config.yaml
n_layer: 8
d_model: 512
n_head: 4
n_kv_head: 4
head_dim: 128
d_mlp: 1344
vocab_size: 8192
activation: "swiglu"
norm: "rmsnorm"
norm_place: "pre"
norm_eps: 1e-05
positions: "rope"
rope_base: 10000.0
rope_fraction: 1.0
qk_norm: false
attn_scale: 0.0884
bias: "none"
tie_embeddings: true
parallel_block: false
extras: ["capped logits"]
init: "uniform"
init_std_qkv: 0.0287
init_std_o: 0.0357
init_std_up: 0.0411
init_std_down: 0.0411
optimizer: "muon_hyperball"
lr: 0.006
beta1: 0.95
weight_decay: 0.0
lr_head: 0.00943
grad_clip: 2.0
warmup_steps: 200
schedule: "wsd"
decay_fraction: 1.0
decay_shape: "linear"
final_lr_fraction: 0.02
batch_tokens: 32768
seq_len: 1024
doc_mask: true
train_tokens: 311200000
steps: 9498
dataset: "wikipedia_en"
MLP neurons of a small language model. Each row is named by its layer, matrix (down: output weights) and neuron, and shows model dimensions 0-169. Each number is 128 + 24 x the weight over its row's rms, rounded and kept within 0 to 255. Numbers have three digits each. A neuron's up and down rows have the sign that makes its largest values positive.
A block is one neuron, or neurons of one layer that tend to fire together. After each block is what it responds to, as a language model described it from the Wikipedia text at the highest values.

L3.down294:161162132119135192150130142130119132187130126113085152134141150120107153162083134181095159132113156125161077118124122159121156117129140136152115146106114121131097163130096091101168134085126117164148112141142134095114137149146093145167072140150143158184137122111125173136112178163123128156121145100125080118109154179111100161092130130139124102113126099110074148106138134158162100102119104091133135127184085116124147103137124073154067148114152148129128087147107171120127142129104147112129100159144140095090154143
L3.down554:136112128167121118175097102147116168142119146149096125120173160135125126116166130160083109129097098114111104117134117108120107128168158114102072141073136097093129139123153155111115064167139157146135093082167136156096144152122092127174104138167181106102156180160097142121116171123147116162102132132137092133118149181114135138120161081132128117164166127154140120160113123134152171124142140147154153093122157086095117113177131121121156160142115159127143089162142090148119107103141163140134161106163139146139161127
Description: Subject pronouns (he, it, they, we) opening a new clause after a comma, that, where or when, before a verb like was or had; also mid-word fragments in names.

L2.down296:089124106082114135152122182130120120116144150144162141137132127099120141072132132147143097109112116116102138122125090156138162088139086106092137136139110161150103082092151096128168150136110131098122138115136157138091152140087108095158128152112080120139152089100139070161168134127106153142082141142131116147149157106080128077121169147140192128163134149139128091095091092110093183107187155086150131139117124138136167103145128115108160131142083147168191155153129161135125119110097161145142094134134083147100111091
L2.down388:112148112131103095113091110101125131148132142144172129095059113107113148122144111116121120149153142123126089128162117138095131097135125143113113095168093138102132145131143133118120075104160097101077145115101119122102169073124148144124126144140109136079114099113173118103100142128112106140132126144124100104177149120157142130123123146157184108151113160152118147111155134131140150127166148124162103136141133117122099130136092147140148109145140126154133129117163137145113122124137175140114142071120092120143155114
L2.down468:103168160144193126109138111130113126089141126141116149126166111142155147123109153110153116156155164131175140130172102179128126121108123127148100110111106110098133093133122155085163114099106055085131163121164089149098151121113093091138174131104102136107118124101150159133138115172127136077162137159136133120107105089163131102128157184157164130161126146147107129133110121127116169162123153119137156109126167130135122154110058118128146103132165111098159152143116135138134145133123162109161120155107102115121089070
L2.down559:177107090114121146081144132103118132130121135155162154145118133129141136098149151173129108101156188097136098130149092113124101125110119116162095130150108104166110089170151115150141136133127150142101141156181138093079140142155132164104125116127138143133098149111152122132154144103136147115110081154110128149077167129112126167124148142120139135126131101171148125089118091102114164149087136109145111109136119142147098107143103100126145118108112137136150185133156109137104136157141119108125152144098098168137136078
Description: Final word pieces that complete a transitive verb just before its object, often describing or studying verbs: describ-es, explo-re, exam-ines, understan-d.

L4.down197:130141130163152167106144131132100135152095126156111093141120136156132104126132129124083119135152129137146095162118190097110155144064122116170089117158143097138134156147114140162151128088176100137096147125136130113133161116086139128112122113131165189161142162137150124118101127093143115106110153168146157159160129136168137119153124134111135139113159143126114129135136131148144098100129112151136141158130151136140112135124127139110106110139127108171126086146108129147095104152144131137154126105096159135130130129
L4.down296:078137125138123141098154073130084172123136133123136083087082159137174183170118172118110152138103119097135133141097133136123129121130095099150138126125130169100156088121160088116123141135097085147160136138108100123095153098133100140128126148153083119090129131112110134083125139143113101122135089144125104155151113130110112112133131136143110120127127170118157174110160138123124120109134173141141086073142166133112124098133170104142118098097175124137157109159126059126131116125133183132134151107091115168203098125
L4.down327:082110153143167098104128139125114171161139147116146162128124106132157113144097120102145146151099126149157150144126091118134105118113090101127110092128137126145094135155095136140113094082118106125115129152167097151102147114135141123137095100113153143097150106101123104128119159119147155132137162106116144159122141165163150111097115157139127098136108178114127160131150114159125119136124123171128094088100116158112125131138088123128156124128138111120140127116127127198101128173157141112070134141136099118115124125
L4.down560:097106153105184100101122148133094154137112124143169130126126109124135113163116152136108102202144176175126149134164121137128115075129121130129122081122089145150131114127100145139140135121122138071156149112164137155111136139127131139160131091120113101140094140121128117128132167110151211141118115128121118088145125155121150142129140143110114125163119127119114159113124102113116143125136171140107119134125111130148149125110127119125156139143166110132145119132163115142108097143160132096072137136115122133085141133
L4.down985:128117135134135121142142120133111145139134088147089124138130133083142131129067116128131179151137138108125120104102127075127144114111095190140101105117158111116106142140088121149125106142140107135171109122144133147094142110173144179132122144123126149114121134162128129094140147126091097125135093142111173090142116137109136090122134105141093095138099161147169172139126110103172126166132169125129055119158097110119135086125102104155132113112102107139108109133136151183144130159095142075169132111112101153101101137
L4.down1185:152183164160110122136117105113136144131168128144136106148131129106106106152156156144096081150142111117109122137106135123107151126130149154132112112122098136152108123111104110156140107141119170092147177157146118170101099108160130138130152097143127089054161101129117156120086173103137136137111083154081128081124085118128139159132113133155149137136140126130131078152107153113145099147118156094088115156113143130175111111146133154154130087157134091160148101164135161143102112152121141135127131122123098150131131126
L4.down1272:096103129174144148183126116159138152118134129167124108163109142131147163126086164164120142127124148150144138188132126128154123125111142146162104140166090155152145120127143128144118089145131148100123162166132143119114146166101125151116114127123118137160148145156141133106133087127127111100128123148177138144121183153121169089123090097125148117159104159145159160152134146126121112133128126181139136118161124162137109105107150127119136130111121117153189130123139148093121084154110154110147141104145115177137107156
L4.down1338:089099175165111102144137148115134143169114132162119135173140144141140117118145116118098176139104135122117099151110164141147108160137136164133196104109148174157131135140124055128099105115115170125162146146107159114127125153147132132134116051129119123153112149159114085135162107119094119173106135131118173102147142156137126142136109108112088104095153120138172152098127113090148084123165099074107146144132117174086129105108108154187104108111141134081109119138106104099145126122125154164116111166127175153141149146
Description: Word pieces that finish or continue a verb stem split across tokens, as in ev-oke-s, exam-ine and overrid-e, plus whole verbs or particles after adverbs (currently houses, pointed out).

L3.down930:115133118122117144107129151140161140128170137173185112112112076117089136115119129147102107167118161135158138197145147094117132143133109163108131154148112176092093114143157136109141133115157136156121113110140086138142118157114150163120115127173110124155130118129115153092144145090143137140162111111128151121066185144142117146112172132114178123126176159139120127144101116114132147132161157104102078137121119164088149131173103107094131104157093182142132142120146134135126140129105137102108169142162111144120167126
L3.down1015:099151114132141133090129143148103120122130152135138153123106160132076119137084127136103113108121143139141157121108105106122109125136125158122072134143113129138085136118143099099137166162113107141127094133058165109124160101121117104130125055171116124124131107107139105098169139144126156123184130108127122102151145138126145092104127127111123172146118100093119124141106169127109125185084136052102116133112100129115127130126131113138107136168125114151104121174119146108087133129104159131117150116136125166108168134
Description: Prepositions, mostly "of" and "to", fixed by the word just before, as in consequence of, due to, because of, accused of, attributed to.

L4.down47:099124105120155167169121150155096127104168116138142133124176129100138164148167152141127173095147182136120142101117151131104119147091122103142071148141127104137111114167136088115122109131176119107149145118147119079110113147152126116164134079149161142136150167170117108156104104128122089091139113153107127133113117177113100138108159149094139113099157134120128088075151135089148125164097143117112141140116098114108113110122103111160117156159155083121115084117086155132163157122134131169168119128102139098152157149
L4.down56:116131149141145119127122122136066185145166132130106117096162131124105130167105104114083128132156099129076136166157125141142114174151142113126151097118131168103143151087115111147129108098127124089136137139174110118114086111090176152089100110137120153143095133158120140091136086134150144146139141119120182137125099112175058126141106130109104141141085108136103107115148110135107142068170118159152133135158096141091141144151108132146115141102183121138106119088118120129130131121091130135122086085112168088072159134
L4.down74:126127130135159157125131101118137117116146114132109109124143134141162165153137147113116166132153149109134110140143116118122139094148148152104127116107122168156156119129107155156118127126159141134158134176109138092120112125173127146116092127142124129116084119151082104120157140151098083142105105145156125122123190124138178154142141143106138152139142109088078141153142113137121129161099132111155095138125152086130120116142124156155140115166141149099130078137140153125133122117106170120138099127126132096143161159
L4.down140:129159156119169173106080120130124116138124146124121151152124111088131158120157123156117147126148128171127153134151112120118139147150148139181116137096134152154136129079134092109129106083141100160153171122138128120130120123109129152112113160124127162164138100154116142125107127092140134140125099172149154133095125114134166109119140133113106099123159094101161088109127132142093115106148106147133134141090152118095136137092118126115106128114141092123140132114147088106129126133124118103128115124195186135131140145
L4.down193:119122116126139133122140170091107089115128128110084154096154132158070124124133150141118135066145127162144124124135073121167133150135105140074141139152145156167137151141150097091171144116133136123131135152120142137136140115138116068092157141177148091127129116108111117130167151091138155131125100118138097106131115140150132187182187137109121115144169150109154132133086135107110161105133137143097156149146164114141118162138086143134090118141134128124159098133133139154129145112132103140180143138130153109094171113
L4.down287:151117075180143107113139125135130109110138152083060087122129176152101104150120116108158116113154147097173126133108107159131149090107145123139114126145095150149069151143104093165164113070110126108118139124109105121153136146125140144140106098113112144146122156150106096089122134171082176131165113136185091095085126144151163144150151164122111093126124114145172148130120168081102107177166108101095123110129117123081139126136189141150111173099141105123141134143123132105135171133165115109176136104142081108128128123
L4.down351:119128122117122156157157135143112112158143082151124078096140097167123132127129158177172141146161139164125109128139136147128135134154108112153128111156127092177174155125124100164131089089121121139131147074131147106116116143170154122115113103151098121100126120103167125179147162083169118137115158119099136151114153135126087137122125132115106112096144087138146112113152101092143111178130121135133148093195108152151158153113140138170181130097138125094076100128168136137129101120126115125121132122115126102081139151
L4.down804:108101109153097181135116139129143121128167114172118101143117103148166154129113109137104143117168148138148125165155111119106080165120161163161143154106152170104133176162127113078102104120133110111137139151121133172122159133172124127145093130156124159154110131134170113154146135112098132137119096128178048141114113132102156137133104154140129101152167087070142161145135155132140108156151111111078162104162129151141154134116060132100119138131124115111142149158157161150132183137155130156165124149112109115147127123
Description: Subject words opening a new clause, usually after a comma, that or as: he, it, they, relative that/who; also word-initial he- pieces (helmet, hearing).